Weights of a small GPT-style language model, trained from scratch on English Wikipedia.
Size: 10 layers, width 256, 4 heads of 64 (1 for keys and values), MLP 704 GeGLU, vocabulary 6059, 8.63M parameters.
Architecture: RMSNorm before and after each block, rotary positions, no biases in attention or MLP, tied embeddings, capped logits.
Training: 314M tokens, 4796 steps.
MLP neurons of a small language model. Each row is named by its layer, matrix (gate and up: input weights) and neuron, and shows model dimensions 144-239. Each number is 128 + 24 x the weight over its row's rms, rounded and kept within 0 to 255. Numbers have three digits each. A neuron's up and down rows have the sign that makes its largest values positive.
Before each neuron's rows, "fires on" lists the tokens most often at its 100 highest values on Wikipedia text that the model never trained on.

fires on: "1", "3", "0", "2", "4"
L4.gate459:122113156164187144097137167170137150157106120120149099141093122113110175087111119114129151108121134143119128122148126104112135132138120095164104123127167136148090125104107101134124111095120134124101116090106154148142153106118117099153130149149161129166128108145142126164102115117141131109
L4.up459:087168126104146150158135102138118173151152117144136083141141153114139142122164104121147105134140124113133119116139112146094150128124105114152125145106106120143134125128083114117158154144076114115195161116132128125104129099120111159140109131114134114152118137074162142051094093158114110124

fires on: " ", ".", " −"
L5.gate16:103175133117102124076127115123121107146142141109122107106106116135142100100114198092139109115138158124064147141146115129143148138128138103127166122165146109099119122091123151113138127118141094141135098135096101153099113117122142145115126148158157121112144116093124189077096094159155120134
L5.up16:124156096150146124152141137138107114123161132116094145091145117111167150123095131128132162133170124121107144093139170160089163155123117132134136086114152170113153089118106105087119131153111118122070105105140092148127090127142135114143138134106148071114135097129169139142159142172166115133

fires on: "F", "B", "1", "f"
L7.gate623:152127139123124111103135134164133144113190153170135073130133094105109114134132093109146162192102150096126157128115127125134144128172146098151169159119152155180141137137143135073132131111126139096123159153117141076133124111091118132103138119169143107106161107092131121087123112080117111133
L7.up623:152150102180127152088108162136129158139150119147102129121077124118148121118131124161091128154096120149116117139095103146111150102124126075121113102132129134110074144134141128122128097088137095096121152108103093103096124104123119157086137143162184114093169116091125107136096121071105160088

fires on: ":", ".", "1", " at", "×", "P"
L5.gate400:151145118101149170133126156177102148098083116157143139108137099112108139147121160110103122110126115145111155143164111153144125177167126126144126098127143092115130097139145107149107097112087175095128108120153109081138173141133093132117126094144118107150145138139133121069141108145120121112
L5.up400:156132101086119120130144120148170105094125121138138117101113134127118134143155133111120142127153174119112160137144078120109163147145106134140119146154130095137157162173151148132127170096135094127120154116106112143103117137089114120089100107137177127118121150132086104102110122108110116115

fires on: "1", "2", "v", "3"
L5.gate173:097150130105115140189069133125128184064093140120117152165132143123106098163134156118098106105131122121095156154091119110123128145140156126129137120138141096089136109106108115128099106118094129149086131124127105144140148135148151155072092141120148105111128170151115164125065122129156130128
L5.up173:135102087138122114119134163117180139084120151093091084186126103147139127115151104150143071110092148112146120142117122095127109135168136127170085084100120130132122153157087141140108140107110137152131148154136098085145106176150126130115135111096152081147168139134136178148136154141091133125

fires on: "===", "1", "3", "8", "2", "7"
L5.gate139:144121154133173168132145142114126135128139098155092111137089147092143114099136099106140115100128171160106118106134080104126137188126097121107126132132149114155119097100111124138155153121169129102120139099146113131089092143139176170144136180122154156106158134134139114154149112100140130142
L5.up139:123150097140116123140066102153150099128142132157121096170098104110114120172129096076185170169107138151126126096170125135114133155125097144130141096127161166145119149162100126097130115124074166121126135131113129090123102107096154138150119146095131110114120109098117155134132097104126094124

fires on: "1"
L7.gate46:192148151148123134109129124170148152123122155149100097078186118097141097157152103110140114144133170131114130106109090124135125132091117068087144136079142174134121130144124138163125114113110136165136127116159158122129154111139114104157135116151110127132082121130132133101114119155094095124
L7.up46:111158092147111125127125167113137144153127103105114119109149104157114146148145077103121121113112130095116131132119100120130126130069084107141119138094168106152099088102154151160117113208105089125179150127129107178122151133145132135123079134174122125118172120098141094152127116119128148092

fires on: "9", " ", "1", "2", "8"
L7.gate124:138166148101170154166114124152167137102121154086124104150139165114119102150113130163129091111130159129118138115128097125116140104118081103136132126114137150145123151111168099126132126139141131077164126164119142114129112108127101116130128126125136127096095127136079117161108150147102096143
L7.up124:119150120099132067123142135171122137168137095119087113065139120114116119092153117112078139135076120125121139136164122102119138150130111121128127113162125134129130112083165113179122119137133127092109127144161125142159135140170126115162121068187127136184130145083141092220112127132119115132

fires on: " rec", " St", " Const", " Sc", " sc", " R"
L4.gate302:098146123152128111165089154126064106136112116115141153139187101138141161144123149156155124142111092106091118123114112126127131141166105169142161113140153123151105140143122146145092091134126116143155172133105136119103145141142111111152160086100151103128107156154084127111139097056134141137
L4.up302:111141135100090102105141152129126079148123138092075115120109150135105145102122140151163119149105121111137092127115094086113154111152110146143142113061115134189122092165171148145121118142128146122150119125125115164065117105181160141124118153125136139117099077093100120123138149114152148145

fires on: " ", "i", "l"
L4.gate564:130154158131138139134090140071164124109116121133086091147148111104136142164122129133112088117104137147114159139139079129124147116149117108128082111132128101148145126106145096110105124122090102150110120142089107133100143114108121124104122105152094125152120154125141126135136115149152119121
L4.up564:118160142142114127123110135095075134108135173171092138115122146151127099146122119143119130143112140133142094118124138140095130144138136178174087110125134138133106125092086128102102176145118136139101091126096126122132111128129118144150125121108136091135149106156153083115147097145108169147

fires on: " M", " N", " W", " I", " R", "w"
L7.gate515:141128119157121136178121139134127118182142140131116111095145141144111185188089132148125098143111110135132155093144122113106126165126152132124165139097142151138114145096131134138112156144091100109132122091148135161092115103111137125105132087132122128114104129129145152111131128151123127094
L7.up515:100087099124160154114109133088177119117157197201144168121137130120115082080162159143106135152118115126118136133138145126096108153108136097162101129097130104152145123106097108170128119154130131133146155135143082090100130125175106130087122126135175137113135100116167117109139134099127083124

fires on: " ", "0", "1", "9"
L7.gate559:143142178117132099125152125188128109097130125136102123127130052150084150141134123103150129164135137109117125127149130176148137178145128161117129160128151166098097102104145107129153107074124143144141115103164118113131136126151127092116089121117120165170088163114143107143117137137149136133
L7.up559:141148098129154088094111084100142149174100101123115096103150153154094114109138085170112115138126142137098100071142115066064111148152116133110112125107132109132116139101149122135118086083128098143178138091115110136085164125148132120169099144123112142111105115089116145121156173138097121143

fires on: "-", " ", "1"
L7.gate514:103143166098159086156086159180125063150142133147102136121188138128175142102129121131135114116106143091093130082154103123116152130135154108129163109127127133113105164126132114132136136110134107155134102102126136115145116116116098132133107107157113112121106107138123147111113120119142114146
L7.up514:184128151108082145119101102111164141135115125095110134122135073136164170144140101116110111106111147142169114134149165107160122083118141078114142127104130145122150117145138137158112114171107092145146151129127151130122149081071132134112154114146169112143113124130130138132104129135088115119

fires on: "2", "3", " ", "6"
L4.gate139:127115125128107105154099121099129124157107140129101136118104103122120111079138125141101157121128121151138081090161114117100123151160123085143129138135149088087136141087146089151118129132124092124075111133089127111153122142085144185139083134171129148129115133115141091099124134112152120140
L4.up139:084149137132112120113162180119141170137144157118098101127112112152116136122139133111091142155161137131120099092176110139144148085129143139170144097092106137109153121125108107123115155180105111139114134121166129093124134129122111084115123145121128125133149127184159126135116112115130151146

fires on: "2", " "
L7.gate431:117114102134128118153123140140155145159135125092105117128152108088161158203115155111133142131101160135122168127133114123109115172160117134130152158176148113121139115137108115130115116134138171148162158106129156134143130118115094125104129118114183122175130172118134071098166131141117167128
L7.up431:131145152139138124120106086131107150118149118108122091115102087133114133148090132167150157119145114136123136085137139145087104198136160108083137137137107124072097152161111137111082163116145099110120132098134133120157119104154106111134117124062104099089107119150155122125155175112122140053

fires on: "0", "-", "1", " Hot", ":", " Form"
L5.gate239:093148135137109113135109157135124148111055141123062151133129131154095137140107114135141148118157171146120171121119134117088124149182096114098142171115126140125100129143076150119094145120142153140118154095151118136128130084087161117152164128109152090153088150183103125136120087114162121153
L5.up239:106122142183132147141125129096168135123182092130139112131110123147148120147129102165098105146146124084093120113079093154176114129145142085093122140117133109163109086140121112126101135163117191090112152115115124104135147139151134084105087165148162161124140146065162128138115114162158085117

fires on: "-", " |"
L5.gate54:166132144077113139122126133125112149120144106125148076129173097131084154171092141117114166108123124087124127119140124168127176111152132067140126093095151097096136106129116120112123076136171105162154131113137123136113130085137110150135162109104106130090131124139097109184119137144132115152
L5.up54:150114148130115105132107126151122140092132140091130133123181120153148111114096129128112156133121133170127120137169137130130166104118166140142137132175129107114165114139148080111112145145121152117105144154102113150114128101129102142130145128163145120077122178135121121092094107147093158171

fires on: "4", "6", "3", "5", "7", "8"
L5.gate571:148104108119118154139101100134097138117142113141176153131097093171136114115102141082156159131123146142083106128152146123097132082128159123139159130172145088113119124100118097103110102127147104097116130083146121111148093119114163174145079179142144127138129148132126120142165089114106124108
L5.up571:088132119119146114131151118173105124091169138126152092138150119101127098129143095175065089125127144129133178155163106112148170135120152118119124136105108135119143188154138132128115145120111114169102184119140143105087136130135184114114127138102108150139131131130116141140137109137092107125

fires on: "1", "3", "2", "0", "7", "8"
L5.gate203:152129132170150136158133155156118119132114110093158080124130155120095106113134104100104100119141143122087133131142132123176095135113124103156150125157129151107123093152116134141144145140110127100116128125105149051119111144109157090121097130116136090150153200109141109098153091178147168110
L5.up203:151107094161135146141110130119114139121136125147131182142130102129148134108126141108155121145148104114095120093116177114116114100138102092170156107123145116157110104174137146083093098133147135124150128133118121083145144134135159094128111114106101089118161169126100148133097131109132112137

fires on: "6", ".", "0", "5", "8", "2"
L5.gate509:093166143143173146114170122157122127118141157151121134099126166173157145082129143146106133110141137161117153140144132131163175143118145121157127161111136083127097138168135115135135146117124163107114128103110124120121106142116150117130138130108171110109132136177118149140152049105137158103
L5.up509:108162091105118137096106130160133136164148126133121132127141124132111118153107113161122084113129148120139118087129106117114145116142067120091118067124169143129100110134110143121109134137171146126191131127106096110130063107167143080119125148108119105109119108109157123088155157109160096138

fires on: " I", " V", " II", " Bar", " President"
L4.gate136:110166113151129113165142121148092080172102143162167160152145066116139132112125123093140121090124116148148162131163089098081152125134122155110127113112129143106110124152132115142135137138147111130131111112161130135132121102119155164158136135125074167135135090081132127135096133129173133116
L4.up136:125116096142155116035139129131112174162115133165125125154148141109119143152125091116106123107152108110161082126158154121201150162157105120144133126108126137131088185155161147162136126153105121133097131120136157092109143141099117145091105109124145160125105097117154119116119119155114092092

fires on: " st", " St", "."
L4.gate541:092173150119123111151131168159095131145105116131122147106134109117116154124141141136113175104104093119119131139148125145124146135113137145142143080143173101133127136137121139122105148108130154139116139133125128172131156138121150144144142124188063123111126090170097135119108124147130162110
L4.up541:097152157121148144086079137118119075139158106103134108098108156086122142144097144135131111116144119119133132148121113077158142121136113146130121063132142129173109116160135143095109151101130115131119139152109106133024110107112113098131106089111132101137157093090112083136100122116129119112

fires on: " |"
L7.gate449:121107115081128157099131118123145105099135124143132102107119098088122149108146129122127137098095086166139148071153144101094123171167113127162138088148149155148101135108144149088117107147138114132137129107145135144117150117144099173151075097150109136146152106165165142170140121107201123138
L7.up449:125156135129118106134157138206137113125136132134161114195125123149173114122139107112119104118125130159107124139145143110121143139099103093155134114123145126078105121161161099115128121155103114146097135116099121140118144096108115164127128146158144136115129152086129142166089108156139113103

fires on: ".", ")."
L5.gate508:107155118120123114116129162175123117097092094107167108125157125132118107108128182150109149139116151089122137121133110120113149136131098142127118084136181131100114143179158148095124158154170158103090166083098143159098135147136155119121140090152125085097168118168107130140136107127096110141
L5.up508:102131112119165102103126124114217081142116113102121115134134102155120155113086122160136154129147125132136114178094141108115154165137142141153128186172129109117141147122152134124148116133141138143123172139158095153077168158116086097138103151106132126112130139129093123128114127099137109129

fires on: "0", "2", "1", "5", "4", " "
L4.gate577:146107147080138121069117123152129162103153157141143129121086119118094126135110161157092097130168127122138120116173113119161112126114106119088131139134136158120149181110166106107068117118111095134153109119142112155180166131114125165112148157121097114139129124108132122126116128143168120136
L4.up577:100149039107124120155125162106152154099106159171094123131110099151186113133134138116162143120104130124128141110131103119161128110111103166160110115098123172100143123108103102128121163135128081130105125154134100103166129122145111131173113115138158117135115083162130106125151146158161119099

fires on: "\n", "2", "1", "or", "al"
L5.gate242:126183185126171137136125120133091153124099129080153159100120098108146103132129118105131187140087127092126129107114127107130119118123102125153135171108126173129076124162112132146143113152145165133125118121121087146163111115122143117100068151132154156169078184115114119138145143159121103098
L5.up242:107104174134153142136136155127108140115150134110137120082065162075080132164091122092124176109094092110092116119139153131143132169100101100107130128100147135163149157146125126171099178128154109117141118121131110107161124123118144139115115140117090116109125093096121121110118135150182087101

fires on: "3", "2", "4", " Sub"
L7.gate234:124136125156153158122164108109168101094090122124176130141116121146106115120136117102146122107171142145127139139129125140153128114133081135138168135137128128163141069109113111106108146117098163092104139150132132129157119166123130153116128172083134176150128130162141153186125113119135127103
L7.up234:147169115093137116117140132106118112100111130128120141112087123162140129134112106110105095134139130078087098157130122097116150121095102145174137102120113136149117161159094112075112123118148110157144168150120125114146166149090142120127104090139131122161112147136149153146125141146124136149